python train.py --n_layer=8 --d_model=704 --n_head=6 --n_kv_head=1 --head_dim=64 --d_mlp=2816 --vocab_size=16384 --activation="gelu" --norm="layernorm" --norm_place="pre" --norm_eps=1e-05 --positions="rope" --rope_base=10000.0 --rope_fraction=1.0 --qk_norm=false --attn_scale=0.125 --bias="none" --tie_embeddings=true --parallel_block=true --init="normal" --init_std_qkv=0.0151 --init_std_o=0.0051 --init_std_up=0.0151 --init_std_down=0.00188 --optimizer="muon_variant" --lr=0.00755 --lr_mult_o=0.958 --lr_mult_down=1.5 --beta1=0.93 --lr_head=0.0046 --grad_clip=2.0 --warmup_steps=200 --schedule="cos" --final_lr_fraction=0.1 --batch_tokens=[65536, 131072] --seq_len=512 --doc_mask=true --z_loss=0.0001 --train_tokens=838100000 --steps=8799 --dataset="wikipedia_en"
MLP neurons of a small language model. Each row is named by its layer, matrix (up: input weights) and neuron, and shows model dimensions 544-671. Each number is 128 + 32 x the weight over its row's rms, rounded and kept within 0 to 255.
After each neuron's rows, "fires on" lists the tokens most often at its 100 highest values on Wikipedia text that the model never trained on.

L2.up1841 [181 111 169 158  85 125 130  95 113 130 106 150  70 172 152  99 123  90 117 113 167 137 129 130 157 102 108  83 124 101  82 138 160  96 135 107 137 179 144 150  84  78 112 153 138 162 132 134 130  95 103  83 183 169 145 165 139 140 141 100 133 127 109  96 104 114 129 178 109 111 128  78 104 173 131  79  94 143 142  73 167 116 152  70 142 139 116  82 134 143 103 126 136 165 116 158  92  87 120 140 142  88 103 103 180  85 168  78 131  92   6 124 127 130  96 178 105 122 121 166 156 156 129  66 121  85 168 125]
fires on: " called", " as", " named", " renamed", "et"

L2.up1969 [124 104 122 186 215 142 110 107 137 121 156 108 107 139 172 134  85 151 108  81 152  73 142  95 124 110 100  89 144  96 127 112 127 157 172 143 146 107 142 127  57 166 163  86 153 119 122 140  94 187  96 142 133 117 149 122 107 136 108 123 184 117 146 111 143  85 152 157  97 222 136 113 122  92 142 121 134  86 148 119 108 120 180 140 143 136 145 130 134 179 138 136 136 105  21  90 172 145 153 137  92 130  93 136 114 144 105 151  99 156 207 173 117 122 166 136 140 109 188  81  72 130 111 119  59 126 131 155]
fires on: " and", "/", ",", "ctional"

L2.up627 [ 79 168 127 146 119 130 119 124  87 133 124 156 109 117 154 169 118  84 102 108 139 108 129 138 220 109 109  92 119 139 196  98 108  84  63 119 104 167 153 213  49 114 143 198 155  98 125  87 182  73 162 155 168 161 148 175 100 157 107  92 115 179  74 164 145 146  90  96 145 136  99 167 134 147 175  85 140 145  68 120 102 163 113 136 146 121 102 131 145 142 164 176 127 128 125 177 138 113 154 119 122  73 171 157 128 168 158 155 134  98 130  83 117 158 117 122 119 144 113 107 104  96 109 192 161 105 175 106]
fires on: "[", ";", " /", " |", " ["

L2.up1763 [138 143  97 152 148 102 129 156 148  84 127 105 108 177 132  95 129 171  68  93  93 101 115 153 161 165 221 178 144 132 123 164 145  78  81 110 108 104  93 144  92  78 126 135 126  87 122 115  91 166 117 155 106 192  98 158 144 138 115  96 120 115 132 135  88 114 136 147 114 111  95  95 122 167 100 125 155 153 217 153 151 108 101 147 132 119 160  83 210 177 143 112 128 107  95 130 107 179 128 122 175  88 125 135 112 122  95 114 139 125 155 139 149 160 111  94  91 180 103 177  71 151 167  63  62 128  79 106]
fires on: " by", " in", "a", "in", ":", " of"

L2.up1882 [ 85 109 153 125 155 151 121 124 146 132 115 120 157 102 185 106 131 144 150 144 154  73 129 171 134 123 103 154 109 139 122 152 163  85  88 113 104 135 178 127 126 145 101 178 139 112  85 128 171 110  60 146 143 175  50  44 150 163  75 172 154  99 137 102 108 129 141 140 138 126 107 114 115  87  73 126 156 149 123 140 125 149  88 164 113 114 112 160 111 141 138 195 159 172 159 159 103 125 154 129 122 132 162 133  92 159 129 127 158 175 103 145 164 110 159 110 143 124 141 102 153 125 110  96 107 159  71  85]
fires on: "–", " -", "-", " |", "iv"

L2.up2584 [150 123 143  59 165 136 145 156 161  88  81 119 147  88 125 135  55 170  76 114 196 118 151 159 127 131 154 128 106 149  82 150 108  75  93 140 154 190 107  98 106  80  69 123 167 202 212  63  77 130 121 134 131  99 133 126 145  70 135  81 143 138 144 145 163 105 150 133 131  68 108 249 165 161 116 115  84 169 116 209 128 129  92 167 125 135 112 132 165 143 167 159 109 111 120 132 120 161 223  65 151 164 143 121  98 186 152 119  89 105 139  71 144  77 118 138 179  81 192 130 139 138 101 137  89  81 166 124]
fires on: ".", " than", " of", " up", ":"

L2.up639 [ 95 119 136 133 131 153 137 171 125 117  27 137 107 162 101 148 169  78 163 171 165 123 165  81 108 148 186 127 122 148 159 157 118 123 128 150 129 104 108 151 117 145 142 177 166  90  93 120  89 100 145 138  91 118 114 127 141 135 149 163  88 168 131  60 159 165 171 130 118 124 154 103 158 151  42 100 129 139 133 166 174  54 125 142 126 190  98 176 131 152 107 177 118 104 108 166 147 151 104 161  94 146  82 150 105 115  94 181 156 112 104 132 103 140 153 166 163 141 120  82  72 139 141 152 154 128 140 111]
fires on: "s", " from", "p", "n", "\""

L2.up751 [145  95 126 132 161 147 176  77 118 125  53  88 123  99 115  93 120 114 124 141 157 102 156 130 153 170 162 122 149 145  87 152 184 154 122 121  71  94 114 141  99 113  82  94 146 140 142 108 141 162 162 142 187 177 162  49 190 118 123 121 100 154 185 117  82 117 168 104 150 109 126  90 151 146  40  89 194 191 160  96 105 144 164 150 176 151 180 159 104 151 136 109 150  66 139 137 170  97 148 208 193 137 147 156 115  86 169 140 126 150 149 134 117 132 123 161 166  95 187 156 107  92 136  87 129 132 143 100]
fires on: " after", " under", " before", " along", " until"

L2.up341 [106 150  82 108 124  98 108 124  96 139 100 128 181 158  62  82 158 132 102 113 155 114 123 149 181  99  85 138 114  91  83 117 114 123 134 111 129 105  91 170  69 146  99  71  98  25 159  92 105 124 168 139  99 169 123 117  98 162 114 130 118 146 128 100 141 117  96 143 128 117 112 119 142  29  74 118 116 182 125 198 100  94 153 101 148 114 115 157 183 127 140 114 131  59 173 162 166 155 168 171 128 124 112 171 145 192 124 195 140 135 128 115  95 160 128 123 133 148 154 109  72  85 117  99 177 143  89 152]
fires on: "3", "ar", " of", "–", "ut", "r"

L2.up373 [ 95 114  82  62  38 106 106 147 162 166  99 163 214 124 158 140 127 174 138 104  99 135 156 164 117 118 124 181 104 132 125  99 170 123  81  86 123 170 141  97 137 136 122 176  84 150  86 141 122 150 160 153 150 192  94 132 145 146 107 129 100 146 153 132 121 135 135 174 142 121 110 176 135 114 151 106  91 102 194 147 114  97  94 114 151 116 132 161 155 103 140 131 166 115 141  87 119  89 120 157 147 167 139 125 137 113 131  99 137 117 197 109 143 162 159 127 156 112 109 153 165 146 170 113 212 143  90 141]
fires on: "\"", ")", "]", "”"

L2.up947 [201 148 120  96 119 135 138 146 198 130 113  95 160 125 118  97 113 138 139 130 146 124 114 118 129 172 108 110  88  91  65 101 158 158 134  96 125 179 124  68 100 177 116 151  33  73 137 131 135 162 137 141 100  81 122 128 159  78 112 116  82 132 119  96 131 141 147 121  81 153 105 107 146 131 148 128 124 109  57 149 144 119  66 116  39 164 131 179  91 137 211 111 152 148 144 118 110 110 145 139 175 126 118 123 113 106 158 157 112 207 146 149 149  89 173 156 152 115 151 184 119 224 133  84  92 144 119 159]
fires on: ".", "ap", ".\n\n"

L2.up2281 [127 136 120 104  87 156 111 111 156 142  71 107 150  57 158 154 157 159 147 102 182 140 131  99 143 161 127 115 146 117 202 137 149  95 152 161  58 143 106 107  63  93 115 137 123 105 170 145 134 114 137 193 139 143 196 166  81 138 135 123 164 143 167  86 170  87 123  46 143  96  79 111 202 168 134 135 128 122  97 114 103 202 101 110 138 129 107 130 111 146 160 175 148 119 176 159 148  49 121 153 145 165 153  68 100  98 143 142 146 133 131 170 194 157 105 124 105 155 183 115 145 150 117 117 142 200 141 119]
fires on: ".", " and", " until"

L2.up5 [137 128 115 157 126 177  64 111 125 123 152  66  79 185 110  75 105 114 160 147 139 129  99 104 147 129  99 142 141 144  96 106 119 124 151 108  86 147 145 136 112  62  76 161 151 113 159 119 142 170 134 104 148 142  98 110 159 193 119 110  63 134 138 110 103 151 124  99 255 172 141 114 154 121 139 130 142 119 214 157 167 191 150 109 132  73  78 118 138 137  70 132 137 133 196 159 110 138 131 139 121 166 123 141 113  93  73 137  93 175 109 102  97 149  63 121 134 174 136 105 156 123  97 115 117 141 134  97]
fires on: " that", "is", " they", " \""

L2.up1599 [133 121 159 137 160 149 192 105 125 132 155 117 126  67  78 154 127  92 184 117 174 153 120  89 139 106 109 106 103 163 172 156  98  51  96 114 155 118  86  70 171  94  93 137  64  99 124 129 112 150 129  75 105 163 164  87  86 111  86 198 149 175 182 169 110  87 155 147  92 181 122 143  77 135  84 156 180  97 155 146  75 113 164 121 127 154  79 129 139 149 147 130 150  56 196 114 114 128  99 153 174 148  62 189 123  99 165 109  47 146 150 108  89 116 131 132 120 159 126 113 173 156 183 131 108 158  66 127]
fires on: " all", "op", "eb", "8", " All", "ip"

L2.up635 [125 131 117 113 136 153  96  31 154 143 107 111 101  78 132 128 124 116 115 100 153  49 149  85  52 155 161 130  87  62 148 115  59 137 173  98 100 161 122 128  85 160  82 122 116 119 126 134  82 120 184  68 168  82 121 115  95 130 142 127 160 143 142 113  77 136 128 184 140 112  78 139 196 123 146  88 150 104 148 123 100  83 163  85 121 131  95  92 163 127 128 120 178 114  95 101 101 122 212 129 120 160 180 209 111 165 128 121 142 184 150  70 117 134  79 118 156 131 205 100 118 126 133  96 115 114 133 152]
fires on: " of", "um", "ium", "eat"

L2.up1917 [105 101  74 117 102 121  85 154 207 138 110 137 146 102 137  95 163 127 128 121 148 150 120 110  92 172 100 111 124 135 123  83 106 113 141 137 110 157  72 106 111 109 105  46 112 143 135  86 154 102 107 108  84 149 154 129 129 128 142  89 124 149 160 145 161 135 128 127 122 151 148 103 111  85 150 127 127  87 167 107 141 147 102 128  48  98 105  90  92 102 143  87 161 110  72 191 127 192 125 114  93 114  63 171 141  63 111 164  89 130 137 118 153 125 162 179 153 108 162  94 126 176 124 114 134 106 136 151]
fires on: " that", " \"", " to", " as", "ed"

L2.up101 [160 104 121 162 136 131  80  69 119 166 159 177  56 162 177 116 107 110 125 128 116  88 145 105 169 153 109 122 128 200 164 111 164 151 143 187 177 136 101 122 103 103 117 117 117 162 111 169 130 176 157  91 137 137 105 153 126 113 112 150  86 106 143 145 145 151  93  82 105 142 208  75  64 153 155 130 136 156 152 128 150  96 161 122 105 189 164  96 187 112 130 126 140 154 118 108 182 115  38 166 116 135 132 137 129  79 149 152 177  77 106 130  98 132 101 129 162 138 136 108 210 121  49 167 156 186  86  68]
fires on: " H", "ur", "o"

L2.up2451 [166 172 118 111 117 112 188 104 186 120 113  92 154 151 139 115  86  67 140 131 126 125 129 155 178 176 122 124 119 101 116 103 137 176 142 138 182 119  84  41 100 129 140 130  92 122 131 138 171 106 140 114 176  82 144 137 158 156  93 142  96 135 126 131 140 100 158 134 115 180 125 124 154 159 142 142 148 152 105 103 145 205  84 124 150 119 132 187 148  94 150 144 155 132 149 151 164 159 130  78 150 140 126 135 161 132 131 157 149 176 159 121 158  91 186 128 123 146 168 157 110 199 109 128 159 163  94 177]
fires on: ".\n\n", "\n\n", ".", ")\n\n"

L2.up1993 [121  45 115 119 101 103 124 102 164  79 119 133 116 145 115 168 118  96 162 100 169 169 132 130 127  89 127 103 181 194 165  59 158 139 168 172 144 149 173 133 179 125 166 133 168 125 110  90 127 124 125 108 141 124 121 121 127 132 105 152 137 121 181  99 174 170  79  67 102 133 152 145  79 163 111 139 189 129  83 200 100  86 155 118 129 154  83 103 146 135 120 108 100  82 150 117 114 138  82 104 116 157  63 143 145 115 128 106 122 162 110 171 171 130 131 115 101 188 105 103 181 141 103 113 186  82 136 139]
fires on: "is", "ise", "o", "ose"

L2.up1916 [141 148  99 124 128 139 130  61 132 134 144 162 102 110 135 155 127  83 117  45 132  59 147 124 138 130 149 123  83 128 140  50  77 139 152 155 154 162 116 104 109 101 154 106 155 157 139 132  79  35 129 133  98 144  90 102 165 127 179 167 121 129 216 129 127 154 150 121 128 191 189  78 149 125 160 105 154 112 125  76 118 165 164 123  25 190 110 122 181  86  42 147 116 110 138  76 117 134  77 146 124 183 121 126 103  52  77  94 184 233  89 118 139  93 123 109 160 190 206 150  86 135 110 157 116 114 100 144]
fires on: "on", "an", "ors", "men", "ion", "bon"

L2.up311 [ 71 166 134 167 124 143 180 131 119 144 150 153  85 100 128 143 134 154 135 108 111 114  86 124 145 109 235 131  87  57 135  86 145  74 138 157 140 120  99  94 127 119 186  47 165 195 124 136 130 143 150 119 135 135 131 166 108 151 133 122 123 158 168 176 101 113 116 160 120 183 136 108 149 154 141 134  58 123 122 116  79 150 112 122 103 140 140 112  82 127 133 118 140 165 135  98 179  95 181 141  90 131  89 150  86 136 144 108 134  85 126 132 117 199 164 106 195 126 114 143 170 144 123 137  98 124 137 154]
fires on: ".", ":", "il", ").", "and", ".)"

L2.up2467 [147 176  85 163 152 148 148 113 115 124 110 119 102 172 150 166 137  84 140 164 178 191  72 108 153 135 112 113 136 104  91 114 118 141 157 127 130 135 116 107 164 111 188 110 183 106  65  87 111 141 139 111 120 186 107 164 141 104 143 107 125 170 120 121 141  66 103 120  96 187 146 148 155 108  47  95 126  89 118  90 145 115 109 102 144 173 168 106 102 119  93 126 155 112  97 111 160 171 142 137 185 108 181  96  92 103 112  95 101 131 138 122 121 174 115  92 116 155  95 129 109 113  97 108  96 150 133 135]
fires on: " [", " '", " (", "[", " ^{", "^{["

L2.up2277 [ 81 190 151  98  91 132  72 124 106 100 115 159 162 130 123 127 108 107 151 122 132 147 112 143  97 125 149 148 112 124 170 157 158 145 138  75  92 133 150 128 159 145 181 123 168  68  72 152 114 132 129 157 193 186  81  97 139 170 117 119  57 116  79 129 149 176  78 121  69 102  55 162 124  87 163 159 112 164  82  95 139 108 102  99 135 121 166  79 121 126 163 154 119  90 104 152 115  98 103 134 120 192 152  95 114  85 117  58 113 141 144 123 121 137 177 165  92 119 153 138 171 114 114 136 165 137  99 152]
fires on: "\"", " years", ")", "”", "t"

L2.up1911 [107  88 120 154 202 147 119 105 106 143 171 138 143 148 143 117 153  57 122 133 143 162 127  73 151 114 168 117  94 131 124 111 127 127 128 116 115 112  64 155 133 196 138  87 128 143 137  38 143 153  69 133 134  78 175  98 147  92 143  82  65 129 133  96 143 139 142 127 135 124 140 155 117 136 141 145 147 173 191 179 121 142 165  79 119 118 156  97  92 133 139  96  92 103 132 126 140 145 137 152 128 146 117 151 195  74 124  87 101 158 168 112  90 167 137 100 147  98 123  74  55  86 168  98 135  98 111  23]
fires on: " |", "0", " of", " to", " general"

L2.up1984 [141 197 133 150 102 106 117 179 139 125 145 132 104 158 127 123 135 161  96 202  82 194 128 131 134  98 152 161 103 153 124 141 153 161 115 107 111 112  99 182 103  90 121 133 169 101  83 173  74 107 177  83 139 178 146 149 139 152  87 143  56 110 153  73 150  98 174 116 132 127  79  98 112 130 123 177 159 155 149 140 131 110 117 147 175  93 102  85 192 134 110 120 169 112 167 121 122 173 144 105  94 124 163 125 122 133 154 121  76 143  98  96 111 185 138 106 162 126  87 102 105 141 148 135  77 182  99 120]
fires on: "as", "re", "ar", "he", "ra", "r"

L2.up1117 [113 180 142  72 108 124 120 158 112 104  86 131 125 119  58 151  88 139  78 181  84 148 115 168 130 139 130 150 118 128 141 175 140 164 136  74 114 147  96  62 143 154 174  73 122 133 104 131 160 127 121 104 145 173 156 116 129 108 128 132 159 142 154 140 148 171  58  95 171 123 134 125 194  84 127 147  61 112 147 152 116 120  78 150  95 100 103 158 171 122 107 174  82 148 148 142 100 158 140 112 116 165  37 132 106 151 162 170 104 118 118 109  51 128 173  96 153  38 102 128 155 145 103 128 108 161 160 186]
fires on: " time", "ly", "ically", " year", "ently"

L2.up532 [ 75 156 151  76 169  96 135  97 110 139 173 138 131 124 110 119 134 124 110  96 115 116 133 120 187 118 140 218 124 131  98 159 133  47 146  85  96 139 112 150 141 114  85 117 116  94 100 177 140 160 137 101 144 125 112  84 158 113 112 105 139 123 109 121 177 134  74  80 154 165 141 142 166 157 174 109 119 109  93 182 146  61 127 140 162 135 143 108 161  86 178 143 107 165 130  58  96 158 106 106 115 195  99 113 134 123 117 109 161 100 207 173 114 183 165 115 105  65 107 151 124 110  86 150  87 127 161 110]
fires on: "s", " years", " year", " time", " at", " season"

L2.up1667 [116 166 156 152 107 114 165 165 123 146 105 144 111  86 119 120 128 108 115 154 133 100 110 145 118  98 149  90 149 159 129 101 196 169 111 119 125 148 168 106 148 143 102 205 158 161 156 145 110 116 112 172 119 127  96 147 199 130 143 105 134  85 168 102 126 121  71 142 103 125 100 111 111 112 102 160 155  94 138  63 136 102 104  77 126 141 101 113  84 181 148  52 143 175 114  63 133  91 168 137 111 128 177 150 141 153 113 139 167 119 175 134 115 107 135 100 120  79 143 116 108 124  92 104  98 156  80  77]
fires on: " re", " later", " Re", "he", "Re"

L2.up1288 [137 118 138  83  99 118  63 152 101 123  89 121 102 124 116 148 153 181 149 103 139 136 123 124 147 128 164 190 117 172 122 102 165 120 117 159 140  98  97 144  77 151 155 131 150 128 126 143 142 140 174 128 135 154  86 117 141 147 126  92  95 150 153 146 151 210 162 116  53 130 118 157 125 129 166 127 108 118 133 119 105 112 153 128 169 182 119 103  75  99 137 111 181 111 133 146 187 117 134 137  97 144  88  77  90 121  87 110 137 122  82 142  89 171 150 126 132  97 144 130 171  56 118 126 115 143 136 108]
fires on: ".", ":", "\"", "ir", "8", " as"

L2.up310 [189 115 180 116 124 100  97 116 151 154 121 113 109 147 154 139 205 131 128 198 112 118 158 150 156 111 158 138 165 217  97 164  85  89 166  80 158 146 181 193 120 189 148 134 169 158 174 174 111  91  97 125  86 143 138 105 171 137 106 181 168 116 104 127 154  93 123 144 187 159  73 158 168 165 110 135 119 123 119  91  78 179 139 182 177  80 100  95 160 142 131 175 118 140 176 123 137 150 160 178 142 146 112 137  60 108 146 128 148 117 131 121 117 127 143 123 175 114 118 139 188 173 140  80 124 144 114 106]
fires on: "-", "ly", "ically"

L2.up2353 [127 122 151 142 118 166 170 107 128  87 161 139 126 166 135 119 123 148 174 126 205 125 136  96  72 130  80 101  69 152 108 179  83 123 152 183 110 123 161 111  59 181 116 135 122 113  81 113 106 113  99 124 160 140 149 133 124 120  78 134  95 160 128  92 136 118 210 108  74  96 111 164 126 144 127 133 140  72  95 157  90 133 153 152 133  85 117 166 142 199 162  79  93 133 132  54 178 111 130 123 162 139  90 106 130 114  89 109 106  97  64 123 138 109 183  89 112 132  76 166 194 113 118  56 166  66 158  59]
fires on: " (", ";", "\n", "ig"

L2.up2511 [158  65 162 114 143 113 106 125 146 111  98 134  87  49 105 123 133  58 139 157 175 167 160  59 153 117  92 137  51 114 200 116  85 134 120 121 155 142 144 168 139 196  76 174 104 106 120 197  85 174 127 163 102 145 192 123 108 119 128 110 123 103 124 126 109 167  23  91 112 111 154 127 136  84 143  90 131 106 152 106 147 153 144 180 107 199 100 122 106 119 132 140  77 103 104 144 145 159 102 113 130 125 108  70 123 110 106 155 143  68 146 142 117 156 191 131 120 148 153 111 121 101  64 134 129 159 146  93]
fires on: "arn", "ren", "n", " from", "on", "orn"

L2.up705 [180 176 114 134 160 102 178 109 151 173 127 156 172 144 134 116 132 134 106 128 117 123 145 113 173 100 155 149 159  95 136 135 151 137 168 148 160 144 119  61  94 154 131  84 126 102 160 113 145  67 170  69 147  85 120 110 132 137  92 183 109 119 105 103 139 119 110 142 114 108  95 101 174 165 143 174 120 119 111 118 106 185 128 103 145 126 122 127 182 108 103 137 127  88 167 163 120 106 123 129 156 115 146 141 140 124  87 134 116 181 140 135 118 106 163 166 147 163 155 196 105 171 153 147 112 174  82 135]
fires on: ".", " |\n\n", ".\n\n", "\n\n", ")\n\n"

L2.up2488 [123 133 143 125 133 126 121  59 156 127 126 120 122 142  81 109 107  95 142 133  84 144 131 103 139  85 151 135 157 112 157 147 196 153 119  54 117 110  74  74  99 149 210 152 125  69 147  97 113  70 120 114 139 168 175  89  67 142  95  96 185 137 113 160 120 109 207 155  84 123 154 145 150 135 115 146  93 116 188 186 109  99 130  90 147  81 116 121 132 224 102 129 162 111  83 125 159 124 145 103 145  92 137 170 145 121 134 118 141 125 137 138 117 175  69 156  94 145 160  73  69 112 125 112 131 121 184 124]
fires on: " and", " of", " Notes"

L2.up263 [165 126 105 127 105 146 103  86  62 136 120 123 112 142  98 122 164 147 106  75 182 166 156  51 139  98 127 158 149 165 132 119 151  92 108 130 186 143 150 172  98  99  80 182 101 169 169  59 128  66 138 157 105 158 150 136 149 128  78 115 161 131 125 123 147 154 190 145 166  98  69 153 157 128 170  95  95 110 117 157 115 117 122  93 107 106 140 161 106 136  68 118 140 177  77 101  74  87 202  96  98 128 157 114 159 143 138 145 105 120  90 143 189 118 112 173  88 149 121 166  67  91 156 209 139 141 126  82]
fires on: " as", ":", " like", ".g"

L2.up1607 [131 165 200  87 147  84 166 184 131 110  96 127  99 119 119 108 117 161 136  95 174 108 130 145 177  76 168 116 136 175 126 152 155 145  79 161 112 177 131 110 166 162  84  80 125 159  98 136 115 169 116 154 123 155 129 122 148 126 166  87 128 138 124 136 138 117 146 147  99 110 141 106 132 192 134 114 131 161 127 173 181 133 137 120 161 130 116 103 109 138 103  74  97 135 104 190  94 154  61  67 172 199  87 192 120 132 174 115 103  97 166 111 125 151 116 140  60 141 141 148 127  92 132 104 163 115  97  66]
fires on: "s", " of", "re", " to", " towards", " in"

L2.up1581 [ 67 147  76 128 112 152  74 114 136 170 168 146 175 112  86 130 132 155 114 126 158 115 120 129 143 133  88 163 135 113 125 135  89 107 149  58 144 124  79 102 167 120 136 142 143 109 108 170  59 131 119 179 147  93  96 125 106 137 144 101 138 145  91 158 114 130 177 118 131 137 137 140 141 129 191 165 115 119 169 141 118 130 156 148 156 116  84 102 158  99 150 142  79 100 165 188 153 156 120 100 146 211 142  89 163 136 126 169 137 120  82  85 135 159 119 128 113  93 167  92 127 130 123 137  91 151 146 143]
fires on: "5", " Science", "al", "um", "her", "le"

L2.up2072 [100 165  36  80 116 120 100 156  70 129 136 124 188 180 135 127 105 154 180 110  87 126 129 147 125  49 106 104 137 194 101 108 153 110  52 162  93 110 146 126 180 103 134 121  91 162 169 124  90 140 151 131 143 144 104 139 154 107 110  97  92 128 134 155 131 137  84  63  87 145 128 161 144 146 138  99 152 150  88 106 200  77  80 179 164  92  94 163  85 113 137 139 184 117 156 134 122 142 129 175 109 118 146 118 176 123 166 107 145 182 184  87  84 156  97 119 131  74 184 153 144 126 112 125 135 108 103 116]
fires on: "%", "0", ".", "v", " Br", " "

L2.up1432 [115 169 150 121 125 153 136 118 132 124 157 155  79 165 160 142 122 131 173 152 137 185 108 149 167  99 181 126 110 100 145 155 152  91 126 128 110 133 134  77 111 140 117 109 107  99 132 155 162  87 105  73 116 213 164 114  78 152 121 165 139 145 170  91  84  91 146 124 120 160 157 146  32 111 139 138 121 138 150  75  85 171 147 205 158 132 117  71 125 125 141 164 127 166 146  89 134 136 209 148 195 147 114 122 124 171  89 121  90 124 126 171 107  98 171 133 126 126 124 109 104 136 139  91 137 159 118 187]
fires on: " per", "in", " in", " That", " Per", "per"

L2.up563 [ 77 144 167 129 174 152 132 143 105 128  68 147 123 122 131 118 110 132  96 120 145 123 181 173 100 116 128 140 143 114 122 154 112 104 104  99 146 108 135 170 121 113 135 172 137  49  87 108 133  81  94 145 156 106 135 128  77  98 157 100 117 110 119  79 157 135 155  74 110 158  80 133 139 151 113  92 113 107  90 113  82  91  92 151 167 154  87 112 137 156 173 174 128 113 129 129  80 113 127 105  89 123 172 116 132 103  87 128 159  88  80 135 149 126  90 112  72  63 169 146 123 118 139 155 123 151 175 101]
fires on: ",", " April", " May", " January", " March"

L2.up1662 [122  72 190  91 151 143 111 126 129  79  88 149 154 128 156 145 165 109 145 137 145 161 138 122 173 148 166  89 158 186 118 162 178 121 124 125 134 182 117 156 162 120 142 137 106 130 109 117  92 155  97 164 149 146  53 210 100 155 117 120 140 162 139  95 166 144  98 166 136 103  92 140 161 183 112 113 163 154 145 123 107 109  90 127 118 160 127 127 176 128 143  93 169 139  85 163 137 148 121 114 174 108 121 145 184 136 138  48 119  62 107  96 146 119  72 166 103 183 121  73 124 156 123  47 134 134  81 155]
fires on: "]", "\"", "”", " up", ")}", "]}"

L2.up442 [121 147 100 145 137 128 129  99  83 133  87 103 149  77 183 201  99 150  73 201 147 101 113 161 122 168 176 152 134 108  46 189 194 121 101 116  74 118 125 119 149 137  92 115  92 131 121 113 131  85 155 183 164 114 104 105 102 142 125  70 137  90  85 105 139 103 135 157 114 142 117 130 149 168 143  79 120 121 153  55  73 103 126 123 109 104 152 101 120 164 205  97  98 107 117  69  94 159 167 100 146 161 166 176 135  87 121 131 140 118  93 118 149  82 115  99 143 154 156 159 138 135 144 145 113  88 123 125]
fires on: " early", " late", "=", "Early", " first"

L2.up1018 [168 146  91 130  75 119 183 106  96  45 122 128  54  99 135 130 175 192  88 103 174 173 119  83 138 151 104 117 186 147 171 137 159 107 125 147 139 148  59 111  89  91 164 143  97 129 154  86 119  99 131 118 201 138  89 162 105 141  90 139 132 106 121 111  88 110 115 166 106  91 154  80 159 140 103 186  83 149 125 112 147  87  88  75 129 147 114  88 110 169  95 119 110 137 164 148 125  89 168  93 129 190 147 105 149 132  95 133  91 154 105 164 183 145 116 168 124 175 131 127  98 132 113 102 137 197  84 104]
fires on: "\n\n", " as", ":", " called", ":\n\n"

L2.up1203 [ 85 119 115 174 161 154 130 118 111 131  59 131 173 106 105 149  95 158 147 182 190 161 148 109 149 135 144  98  87 108 133 119 115 117 118  96 129  88 168  98  87 113 147 173 149 127  92 115 120 123  74 127 169  85 107  98 160 128 169 142 125 123 178 105 169 139  94 108 139 155 154 150 175 156 132  95  98  94 142  90 165 107 190 156 148 109  90 110 119 138 173 136 101 171  96 103 144  99 139 125  95 121 181 159  73 133 141  74 158 143 173 136 160  99 123 147  72 135  90 139  63  88 124 155 163 119 114 110]
fires on: ",", ":", ";"

L2.up1410 [152 110 141  55 157 137 126 193 131 128  82 136 130 108 188  96 116 148 166 168 140 113 180 139 152 177  99 121 134 173 129 125 140 116 126 185 110 165 129 172 122 143  70 101 106 144 168 101  94 145 164 110 173 147 165 175 152 133 165  99 180  94 159  98  84 132 103 185  79 129 153  86 104 162 163  56 118 147 159 108  97 114 124 155 161 116 138  93 126 144 165 127 123 158 116  95 105 125 122  80 149 114 120 134 160 151 172 110  80 116 106  84 138 158 125  96 141 128 149 164 162  82  47 134 143 155 131 102]
fires on: ".", " than", " over", " .", "with", " up"

L2.up273 [144 137 105 190 166 138 159 130 105 106 117 181  91  94 119  67  97 182 107 163 141 116 149 174 186 116 204 160 148 149 127 153 147 101 171 143  47 139 143 158  89 101 107 134  82 147 146 149 116 177 155  83 177 140 172 114 151 197 140 133 151 127 179 104 173  96 108 101 157 149 162 100 132 138 109  83  93 178 121 115 126 123  85 158 168 193 124  93 150 106 149 178 158 145 117 126 168 103 126 120 103 194 156  78 111  71 184 104 129 146 137 106 135 102 134  90 136 141 116 112 127 166  87 187  80 161 158 139]
fires on: ",", "s", " (", " and", ":", " –"

L2.up1214 [150 153 124  97 188 147 133 124 121 117  84 104 150 152 137 168  96 133 133  93 153 169 113  91 174 119 132 126 175 145 100 118 154 122 103 127 108 144 126 146 123  99 145 147 126 128 126 115 106 117 156 184 100  67 199 102 179 102 119 173 126 103 123  99 112 107  99 183 134 151 121 159 106 110 110 121 127 126  98 137 165 118 125 179 156 130 146 174 113 121 142 115 145 119 100 126 113 123 141 145 105 106  50  54 113 111 160 129 116 165 152  95  94  35 170 117 111 104 164 100  99 122 113 231 169  79 156 126]
fires on: " to", "ing", " Notes", "Note", "ity"